{
  "num_attention_heads": 4,
  "norm": "rmsnorm",
  "tie_word_embeddings": true,
  "init_std_o": 0.0096,
  "lr_mult_o": 2.0,
  "schedule": "wsd",
  "dataset": "wikipedia_en"
}
MLP neurons of a small language model. Each row is named by its layer, matrix (gate and up: input weights) and neuron, and shows model dimensions 0-95. Each number is 500 + 25 x the weight over its row's rms, rounded and kept within 0 to 999. Numbers have three digits each. A neuron's up and down rows have the sign that makes its largest values positive.
A block is one neuron, or neurons of one layer that tend to fire together. After each block is what it responds to, as a language model described it from the Wikipedia text at the highest values.

L3.gate553:500538573513487502511558524522486479495486490506506494499526486490471499509513468493487496522498511505474460468509482508527490501571519496520503486502487493506522515507507468518516497492495451530516539509483523500503493507501529490519469490445502464536536512512481496468479536431455517525
L3.up553:517515465529465475494514529462506524533468525492503510523472510459474447494436514482487470467499502494497467524456505481500520496523480466529499499514484502517522491528451493522495496520489521507520463539523520519486473481549534525542478512476508507467498468524500530523563500445512528512
Description: Y and ya syllables

L3.gate589:514538459503491489517454474471520508482531482512491554515453502508515497498533458519480526506471488491502509482519476513476479476512554504497496500497511474471454504478516495540501456473511501550556473470551503488461523483459491514542535486465485496494555515473514478516508493514477463561
L3.up589:476477512501542514509486502505478479485526543492493471513471481481472503486511527444502447512499480518531521478462547530496470496476521518483491486511519488480491492503514508520468498551486516488514479447485484499478512477492510502498457454496533461526486509451485546476475558487467479497
Description: Commas in lists

L7.gate17:528486504497509493482473508495531511488532498480490521526493506477515506513505475515535521480493520522491437502509517494512478503513494518509457474506471507548476519520491501473499481530507457546534577513492522452511540525503510522489504485488507535490531508495540502516537495469496485482
L7.up17:487478518480496505471479487493547486485502518492525549448474510487493515518482496499540502544509470516502484533480526540531500527484515477521507505486543490524486525497444526518537521518498522544516482489517483540524509551485504539498520471483523501488529590487536545507524507485484441489
L7.gate233:492475543508499506524497492524501512510510483533513504526519486558488499508497503486476499531480492537523474536488565458525462468505530517479460484469445495586502504470463484524532511522483522505525503486525493497472513495445497526485513465476468484520502528501511520491503500501476490512
L7.up233:485545497557490504486522488493469491478522567459511508507484514515510502482492470511518498466472495457524487488537502498521474502516500542528492524510488562496518497489513502504543501466474491546506501513503513492485579493488470502517495535459487542496483519457522525488477479531512477444
L7.gate318:470517523535472504500477517511526509505503461551542508504498533530507483488468505507526434479504493518470451509497510476550505504517561526486493520481496523484544524513503441558497533468486491514495480503547493456544466478515513514508529445471467484515505511484497470505479493477516480483
L7.up318:527545538528495470470463504531487455511497501544491495497524447513475485492462511543479541503523477466497435533477521506471489439543517524525510480481477558545479512548480515518493506517477540520462520522469526479538494533481502474479543536504543492506516468526485499497496485502502474471
L7.gate340:481510551495497493490510507504472498473516492530514500534472484524486512505499511435534492465531476478497496492506550496512463463473494501520564486515450508554501477519498466487466482509474503470485446473524489516444513505509486466477453510488518534500495523496461473501497507489523471487
L7.up340:445546502502503489478498497483544485480530507497493504509516491518460487459533500474482535495532481469493456535509488499476490508453526515539522511516485513511517521536540523492495448527492545513524458473468500531524486510469471519523514484497525469515505477570545474525457570511466527477
L7.gate594:505492490527469494462506484516516556504450487491512492491455456479477552525517476487502518484461508502524512504490498531518523487528475507492460511477507562507505515523565465463517491484483511496468511537511529472479496476493465568537486439473495530462542504511516481495512497471493548495
L7.up594:491564500537510498475507541477532473496534503511524516539482493460482478481477489542506438503493479523509481481511463536554504562489519488510510503508504525540499526540496485497490489545516458505523490506515475491580508498529517514514494508494478515519528501489498457534529499485468510459
L7.gate613:519490513554532488447500493515487472549502499531521482491526464550511480554497489513479464515520489482472501550498467485476499488486532511474459471483476522485502494541501553544511523451509436535453507519489513531536531449514510465510531495512483509523511479511483502479487464496486488466
L7.up613:464523505498494516482515517465481496552528479473506482526498527486550496511483472514484492511490439488527506505488507467524489502475501511497515510446538480491507507486512498564489493466510499510496497492473488476559534509520523498507492494488502539536513454487489494512469443501482527489
L7.gate895:491554520492471470489500533511538540536490531505477490482489503466495533515439481485485460523537463511490505471484503464518534485533511519476495460501484523531474546487507516511502470494472506474544530521498490469520492502489486515487517453481481520480531495526522497465505484498515485507
L7.up895:511496490475515534495450524481506531565480535528524472462505502483481506497495492518465530514504529445494511515508506505479450448479481562500514502442506535541548506510519444541480499478533525553476504525566503502515537509514487415530511514481498468510481483489503444491498463476530537503
L7.gate922:530505518536476524530518497488517480477490550507487461510517469508517475498495519500474466477463529507494458507514473503496499457499493497506479523505485524502495482515505474511518532529494478495540501495520477510533538479497508493525474495472453490495464512499470497571543526519485507490
L7.up922:494490488581505522483534510505501517475511470504488498493488531479515522464486543473476455481477472539497480522543491505534507499512444519458490495487493525536454526495469496463509514481483508465505484532513533519492492519482521491444537498499504503503537470472510516487506494489534468519
Description: Plural agent-noun endings

L3.gate632:511465507541489508519487458487465498495479560477528522479515490512542551511454494525511520593510479455494527492494511458493478497508541486467508528492495517496533493546539472505482499459521499509467518495503460507510509503470541529478500467508515486487538478501482503479492489517529509490
L3.up632:470568485545461508542471497515502474474505511546554490467465494483504490515515528533485488495504433527528499547482462511505490527528498476494450482506487523541490521480488495476469499504488508498493516513473500433512505505535471551524515520504518488487464496514561455518529475428509531489
Description: Word-completing suffix tokens

L6.gate41:506500460522482500489479502460567494473461495475480496541518520498498450511490512495472456461498508472462422478482481536532476557521496539462494473493521474497498506499549498484498506493525527510496481458522525472488466503513467507484521510491541508484445504507522487501475496524553505512
L6.up41:520491541498519536530475505493507519509480534452497516465455480524516501545501509486501499515516538481457495504504516491505477505511481506496507542513504530468507538523492464481524492494531478505519501483490448508570462508514446499498478501514551553493482478504490508484503524498462456486
L6.gate111:505493521517548503447504493529506491533431519508520481504552515509490544507489491495552505495517454517508513495479507467462461453545479486488494530522470499517496563466471520530517461518521521467549537501450505497479518520472501483508517497579446554506472484486478490506506504513523517531
L6.up111:510518487508505514462477498477499468548470507473489501554502473468532501513487494504525511462523479520486513496496500497453493464503523506480473472517470509544469562487466535517471490490515521484504540469473503517443514517511462498469480475536540537517478494504513537532503484514496490483
L6.gate434:478497555483494510488478506507530532496506488497496471494491485524512489529479534461519505554495504516482524455511501511504518570502527519478521496505504491518506461462527496514498484467467496494539432482489501496443507485511461452507487493474543505519495477497504497515464475484483479472
L6.up434:503512513543524523492473506515531516480479486506499511527480486527445497474473515514469485465493530482493558514495501502482505487552523521483480515495514515501501508535465493534544465481469533476520531471496489523556482538504531534465479456504494505550517517499513490518500528469476480478
L6.gate622:438456513497497499499514479487505552450507482509515502534488545503513485511497498479534519465510532498533516485536505483485482534530498489510496516461504500480515525473504522490520464499470520500418525469469453508469482453441507500491518533519494556504493464512525492451472518512506477488
L6.up622:556445534510516517521509500529505496516564494501491489505480511508534479514513504504562503508476476460487467487506527488486516490519465543501525490534494508556491525451532471525484543476489503477487473496505496511519511519524496474479499475453497513519482495495512508467517515468503486526
L6.gate703:467459491499537482476497534447513523478497503503492478554518519537527504515440508513490515484494489522491481535522473500494459478484519466541524488443490477512542503484467532539479488513502523509525512494498462488461513478518539479547511506504506458547465490513530491486514487498465512517
L6.up703:530507472488497488511481508506518463491467443536499467546465485507485475513538472477471511476492520517442493453462497503462499470539481511456550539490540516538501526490464446525512508513518524524519503470448494467508453516480493502463532516481548478520469434460494498529507520538519504467
L6.gate783:511470578489521532527510508465501488498531495491488488474508541493486447538514500504540462528493532482491520535508501518508438535488501503472544469454512481518498467504546507531527512480489518505474481469501477512502503513536496482545504538503488512524473510509483509477490497459467480489
L6.up783:493510498487498428487519498495479523505512523488510500523534492515499486490480517498457485531497475491496522483489504491523490527481512506501484537465521485504495504475485518490491520541439483491510478537501531507465502454520484502485521496476529481483496520492502482552500494476526541534
L6.gate932:487455513508493536467542489484501507500478469482486480466433502530510516490480486483524497510499536490479523476522536470522546499489496502529502495483439492512512520464464476563530497499501477530515525492477516496518500490462455473455526486534458499500488501456489457496514501503474503531
L6.up932:518481467527537495485464489427521515530503530538526498527533489539527490515503495503464497506514481508498506459512475499475502508469422529514524481520478500520494534535466491498494463502490540474535552519522417510463490501480530484500504516479508434508505527474483448472513509493485535494
L6.gate1015:498510477500494475494494494492521527534524506509487454500516477500483467548464480446518492476461500533499489522436499504495506537520473477487498504452503539504526484489471501528464509511548499493495495498465514499474505494514521541523505513515546484505448481497470476477503468512529517494
L6.up1015:522472517481495463481491495528541511484526487515513517487483477490523509491487481500472502521476514533504433524478498480520542513531539533508474487464521509537546506502513542551481490477480492490472485537495500524485505469532495472508479539466499510522503515444505460539483525476514532507
Description: Closing parenthesis/quote

L7.gate132:504546489551482482500480505506492549467478549473505499520507478538509462522486446538479505510478526486471498490506509485511455472502500476518498493486412522531466510509504509499486553505529478488511512483513498508490519540497484526512558487498499522473481471491467504563542537535478483460
L7.up132:458509506493469534493525543509517535535488513531496466478537533458526476498540441491512510521495514531515515462514499521477499459525523469490483497485515514521465490533469539519512526480475515516501504494499457500479510480468562534538475516517483492526459500521477530496475543506479469553
L7.gate156:485548527522455532515493498502507498512477503467535500525510544487485495510476531475540532513501503516481503515478475491511522495490437432486514490504483479548537467511536516551513503517471500519558508548495483498512482507520501488520490495521486565483520521504518447469491503510543489507
L7.up156:447522524489494527494512393520511517533475497467502451520507508514493506498520508449557513502486497498506454543471446491483536507491498464510528492520512486531485509508483476546518492515500485486496478506529499556525513506483502524494487494495495521495506512485490492498501511532482500500
L7.gate319:489532541506491469496508492484534542512457484465470539551468515494519481524459475470490502521518486457480476528483498501506538478510504480467520496474459463537495427496477532547492530477472491494466505499514499463486503500473538474447496513460469562511520480527509470505486488504493523443
L7.up319:476547504464505492473523492529489485509482485469516452502469516517510487534460541431465458469511512516501477508528494542498516522459498519484471510504477517544455455470525509489503506472450492493551541540473500517473498509465514495463473511482502460509522465518506480495503463455512504477
L7.gate519:501544483497542517488502478453512505521458507497493458535460511499513470494482479445501535535482519489495519509552484465520492492533480502486433510501491472486499499510502519549527533503474512512480500472463494512537477508460497518468491513492512425508492486505516482488503499500478517455
L7.up519:459501507518487505510507441511504498520497505464486520495504512500523509493527512475544558488482534465534527538498499515516485506500464527462454526512498505487484504512497518479485543517521458484494477510507496466474483430493560523499534502538501497474498488564468441493458480512534470483
L7.gate544:491468541555499530488514470499531561516508474489515557509514479520497477476499494507509527493508501529522487515482479531483472465539485512473510488524515501531502485518516482475504494459443482436529554504484462478504563513467534512480519510488514475503519509513516530509499526460509494525
L7.up544:516490524481513517494481469502475525499502461488513520534523450479470473480456507466511527485479521476519517505511509478474506451537522510515444519486462517513450481493494557511516502513494514497497528518490524485512491488459528505518523490465500493525454527521488509544516529478520496511
L7.gate865:468521441534524460488530451530496486510504549517526489507526465479493450472497460457484476491529488497485513492498534519472506460488483494485478496521433512520490518519502464551525485497484511483475501472495496496496487492534486521524528499493511490520498481472521491508525532524527519461
L7.up865:465497511511503482495478485526479511494505499455519506496470429489472475464506476517498505469454527490475556531546479513485507430488537496530491502522495540522494479515478539526470528446542434528524454516500498438453529524492516519521464484466489531525499513505453446473467519472486494515
L7.gate915:512497495505514464469459502473488498505525530486454484488513518506518478509492495511487470462468526448511497470529485521491520514490499562443503525538467543519449513494483473536514526494480510520490472473499485517496474475487536508465458469499494496491465472460457464499457509467546546501
L7.up915:516486520516459504484511539519509506499519489491517505495525514554506472467503456427457464462453497467494531479482482543467519486514525524518462494457488484511482520527495559510519500483451438508511469494478502515498547465485495449448488481519518506543494494451532534479491510504526542530
L7.gate937:455506556527491492503484506482490548509483464490492457513457497541453516493505502516475487494456455463489486511538481476491479474486510537471462510509423476508487481487489527538499502489436489440562503505517482519527503461482447503498476474522487471536466508450494470470473504504427504458
L7.up937:499534507570511495451501513514443475515517477541500480503484491526535500475489469510454479486503489510449485517523464475498476467539503470517520525499533540512510470501498472533458493519531454455520478506545484530490512470461494483510507541518500486478475526487515544538457494500487563500
Description: Initial Y word pieces

L6.gate354:455528504504502482499477464500472521518456523470515502508489546545499470512442528462523493516460548522520477495460487518463487503470474507503479519486481529504523473503505510533482512488504499491517486504535498488492521492489515484477500539530526476504515488495463514529489492491451494449
L6.up354:491540517500474515465487532485500477501459510517485467511454501506501545507479499484523538505446482482539495493549521492497459502455545483510468508497474510479476489509501565532495490539511526477481510512508509526468485540500497504530492473495472486510473525527495500469473456537503526491
L6.gate458:438550509546510509499520523482488507480504533466484469530517489536515446493466486465464529475485478475451476476547492496509503487516506473468482517513487469507495496495506515431506524532507508509527496492501504533517455469495493466478474538475494501502513510499499504513497533490473497495
L6.up458:486486493566475544492493517526505474484457468507505518502509505482471498494487496518479460500468505507468490491527452510495460470516523505486530506488466534477519481500493551531459516472500496471422471505512491489497470466485494523514517499497518529475511550504504527472441499470516517511
L6.gate571:475517493513510496488496477497478545500516515512506490511543517499492508484480551464457522514459478493532514495493504503499504476545468498502490497492479515479455476469483474535545465461495509474482476505565502521501505447520510475513498468498485499521538470513512514545495524471487529469
L6.up571:517514518501494489487562485500501522497519463500468457521514503507508509505531516476478512469482519509532515487519496519507530524531491496507469520502541495521462499474509518546502421470473496495491492512498475503507489415504481520517475482528520497543524506472460506558451486516501525485
L6.gate668:551527481503529559517515535514501489463463482526537510496529518519472533458488484503439539507464481484485487533502500506501480491538511445507535491503446540463470470554482501529485527464503449494487522504502496496535505438452505533510465478502499517502522497503467487521509511488510535517
L6.up668:485482499472506504489528475485469494468451521485477464506481522519485488499472548509486530503520518529491477483497499489474525484549505470463480538494480506495509470467541528535483502496533532518519458480537483494435496464457479503523524511506520503473457497495462451497509481551500519502
L6.gate866:548479490537501469511503470477468520495498520462503494496503515494500449487515504530526498497485513476453445492508469494500515497463509524458486505488523527459487474511503499499461517508479505483514507495501470462502467513525501464522507522460476455486500480470515545512501491513490502490
L6.up866:502500504486495512499495506508527464511496520492501512466481547489489510499556515471506458473466462488531506492523470534524507470527472525507469491519494462451512535454497506500531467490507509496485472505525528492488502464510522521481481528494498492480470506545513548465473507510486591526
L6.gate895:434495494484534495489493484518488521488504489483483480539499484484446518502499493463515469470480493556508495507537509515480506478530489496514504519477463507479489526502534449567494518529516485503489529522483454494487484517494449454501496520456499496500514509496538530535453506492478495469
L6.up895:508495527513504520488521489502492479461510511497474501465472508506500494490483473506479485478471505521506481501535444520550463501467479543538505494521471538519487460531509495506486494550535480509508495517516527476444507490473496499495486403500493472507536524537451510497437498491505502540
L6.gate908:475528491486462441505499478476526492513487476478505506508525496480463469497525474517436461490502489503512511474517518498525501543476519483529502505474489514493482476493443487523503504500531520467491514475495546498486496493473505493480497540447520479499538522502488487478469520474526532524
L6.up908:472527502484493475534502474501487500508524510508490517505466495486502484463541445535489483481493517504480484524517528515524482474493494484482519480484498499515505460495486487435504529490498518509483482522466473430475488492529506561474457540495445461492479497517475532505484493503503510531
L6.gate997:421497482508468521446541488481482488519482532511523482521537523538471514452500489504502480478479489519508499504507467523496487465527524480459468506480499490521496441504524518510470518485496410487481462523481496489508477502535501487482500474504517505523530505494528453512495481544481521471
L6.up997:499518516513498521509520494535492559493482488456503486490513515502519519463482493500470506529467497525534487502515502526480495477534557518496477515491521547495522487544527527500519513529482496455473547486505456507547518474495461489463509482492455512514504499505503503486493472484539498474
Description: Name fragments, Japanese names

L7.gate42:514444491522521490498462528456433532520483518518511525475501475479511535527488520453506484532472458530473484491534565506518462490488488514502484505555519552503511510510483495484517515502500556493507505496460510526510462462533528489534509518487497520495517486528496521450511549438484493471
L7.up42:491489562486565517454535502508477538540500498525503512521517486527479504480534489456472506507458491479505568549520492530469503523473526462506508511516476512503534494510498552549499492521488529437506523462471483488439490517560479467512517516556508473514490503518494527520482508538508500475
L7.gate61:494489484438512532458529498516480499488508519474544483500465531522505516502536528466531538453504501507478484500454528519552463427507521523465517465488485481472534494482480511503470497475491528491452526540487510500502511499503546469534463485515540486419468575493471496454477487497502515493
L7.up61:449447507489521531514495479499492500510499467511476499510567494527471486491536551477525503466466482489480486516477498461505524504479494480500484473445498518502537502457479518526524473547496492471500463485553528485528466517495505505493513555519511510509499487474501481500483487508533521507
L7.gate296:469474495510455485518476512485468527506457488490508511529477448568493491517502516499509504514481487471508515513473520476501496531501504511469435495495500490528495478463514515506485512485505503524537470446513506515533492540520509489458515499508501497498551529517511508492502488501525503525
L7.up296:476510536477534463519542541461479520485509479516506523485542525532506506507486522560443501490486526537516510438550487500507518492484501487480487500508511536512502524462506509512496518455499550485479491500542526514464461541493516533510484512470501531525537471470501520541471504486514489498
L7.gate313:571546510484501461468462435530488487537500529509460505506514498472482515473501502487507489476514489534473499493428561472492517498538500541491487509496503506467555519510481490505518468534473518504487464475500529492484474519538518457551466490532520504488477489533524489530490502526532515479
L7.up313:502541496494518511465498514483545489505490497500467511500469503508488506503546516509539498489484473533466460509523518461514507515521465496482511485481413459466484512486549457499507474480465522502486483505518498500478503507513471510518518538500532459464511490485483505539493515476504514522
L7.gate391:500495543516577502518555506451504498510557539502462454536511502471492457490506491500484510476474500497521475528469535477517489505495499528477511452496509493487531513487499490537518435493470534486488493483456524454526458497519483532493480519507460533471510509480536503519521544517476520529
L7.up391:452510517501470517510507525492541488490488479469470546524521476486494476507487498504530490476510480520510525496450510465436477467527506546488490486545490484506543548424488477486504557533516505520480501505491518496515469496524547539468492508509492510502467535500495526487480464571517490516
L7.gate633:494460514480516486474519475489505508491524543464478538493524488499490538506505539519426476503483444500488447510491482488503489514461483509485491475472481481482553492471485516513501517496522516493506493514501492466532558512516522516498476465526469537456506495497518477501523501516516531509
L7.up633:486526478515533499470512520486529494503519473520518501491526479527518439490497500521490506469522492549502477544543466471493497515506475514457475476496514494506532518464482452537520466506480481517476466528498498522506522488456505511494510490542484449495442497499458485470538486522491524552
L7.gate934:525474512471480513522536536547493500504522485480548471518479522540501550494532457520465497516497533511481474485462487540519489499470514493483486511515518537489539482494505517516473519495533527512490473472473472447476492498511503475506492519494474526495518533543488471482513519474490502493
L7.up934:499482456480497480469465515507482515495504473470518531534486468516496507502532514514470518486492463518473504468471502475499539541522497500461492526523499399531526474444513523507517518517487478488508490490470497476486511520537523521437530526513497535475499535500471523544467493511529503485
L7.gate952:500483565515470454474454482476495473543495493515556467528508494500491559517469491472459512490523510493488459514515525503529502511489488435535506504458496489505543501525521493520518500478494504488455460514498498504525452445486467526554503503502527489543471498472544496493500481489479497502
L7.up952:510500519482472485480534524507497471477490513529523498536492532491526494500524497532501535486527507562458488544505473497525508511538548498556470481473494519488465524518502472510504497468501534484461506478491508473481490492508543501469530538460489514473532532497461514431499506548488525519
Description: Closing quote of song titles

L6.gate464:523495451455481490495481521511525487517499507493503569510466474493499459540488480460509519446497484503460494499532494505493498520512517525495524524503509504493561528518466491493493507538490508519525497484534485473473497532489521490478514497475493468491501514521472518498514496533510476503
L6.up464:508504513533522492475470492535460502506501489455459517474489454499511481527476483494501517500474530511490476492507487515498485492531514484482547495519521474464486503505533496473516531481495491482536490520483534530521504501534533503510520523487455515503552557524493477503532501492524568499
L6.gate479:490478484514482463471501472509479464518517524483483515505506476452508458467498477504487459551503525497479501463466447498517499511517486559508470514519482500534541536550495526490489508495440523519496457498541488488540551503509510473458533481502487444506518494519477483496523476468522527476
L6.up479:523486489494477537548493497477462510482484516467471531497468490483497523521477478492489490474539525495523505468497461515490510480522498493503498482498451525493512487525460476490513501468510493482567510521485486476470456522521455493524493544484504518523476472492465466528504527534473528509
L6.gate619:503561490513502514439423474473547485503460537519511504502500479512483507547514454507491506483499496495476500538517488545501516548523521503508457488508513469504500514514537448534533474477528483481508504497512502468530452513540510538490500472461505477466502527497500491464463515462518489528
L6.up619:507522476517469468468468488463514496515457502517539481535467484507554494506509464512519491518519508508455522484550471490470495485460467505494462481487492489459502504497501499501464490520555459487549480514516516489508491511529481498481465494471529495466503480458513483517437489512492467509
L6.gate624:475500473512501480448452464489546470510491506570518499550475469487505478512479509510450468476510508525481493479509461532483496501548539492494494504529517494500497518532514510488516490515480483491503478526497495483480518483545498502452471499493485488506507541423482488483497492493499480481
L6.up624:471511483481508515485519439480463464540524515493473462511513485558505480514456479507503515505446468529530504486489497534481524505492519497480495531535501472463468529479514482530478522501481494469443512486488555505511512475535537488539529498544484503443500509503495516515513454477507512505
L6.gate634:503516501521506492484497511534506514507480509521513491473459463523456493481546456500495502479495533505511436466511507565522484541549503509484468507534527453531480494534490501481525513488504508470521478482514534497494489513530518500495519475525507512496503548506495545495518509465512510506
L6.up634:476449515491460508448506473469482428500506472501511468482505441514486538522485499504546490521481513519518506504496461543501484481522511522484486521491544486502446529495488492530493485460478483477511502481479489510513478553486532461497495463503519528499504513463447502475524471505495484459
L6.gate649:513486561529434429522510481450518468522499512519492503521489484485502487499528463512563502489477492489471542484511484489454504475499498516480444498506499446510497492541500489497510479469556493491539488535473508467478562496532498515489479514499510471501533461455510492487486496467500485525
L6.up649:498515522539471474490531483448523438539487538524528488514472485486529506495510519436516533483517490475472498509514491545489501502529502525485475501500490482513504503490551480485482502495480527536526501509545482513491520496539495522473476496523518478505537497478458500479513526499535497496
L6.gate722:475514493569487521484493477469520485526480517515522533505490478466521523520537483506523499469530537464476524505485488550502493513474459492495492467534479493480504473454516469522497474444532472507492510495512510466469444512538490489514517433460511511478475469486468471481493486530485493463
L6.up722:501532484564495473496515467530514541508470491506513470517502471502492492509483510506513539544509478486447480440530500534473492445518488502511448537526455504487496453526498474471527500559502477503486497498522538508518496532493482516497481520522506482420510495515538503520500501479453509530
L6.gate838:494469462535504433512523511491514468482542502487446471508520521536460494502519464520478479523484487511513463525497516541502486504518531489533529475431500488487480452493516458479454468515487499504476502513508524480517501506503501557519546510464498495505487499529510518498506513514549499495
L6.up838:479499510523478515456551486505520461506531510468481431479462509496444495467489557511494498479486506488495500509502471504449500488527498507535478471537553422497527507508580494463512527478512517492503520471494472500520535433558484501509494484483519467508486469496528542471468468492485483515
Description: Plural noun endings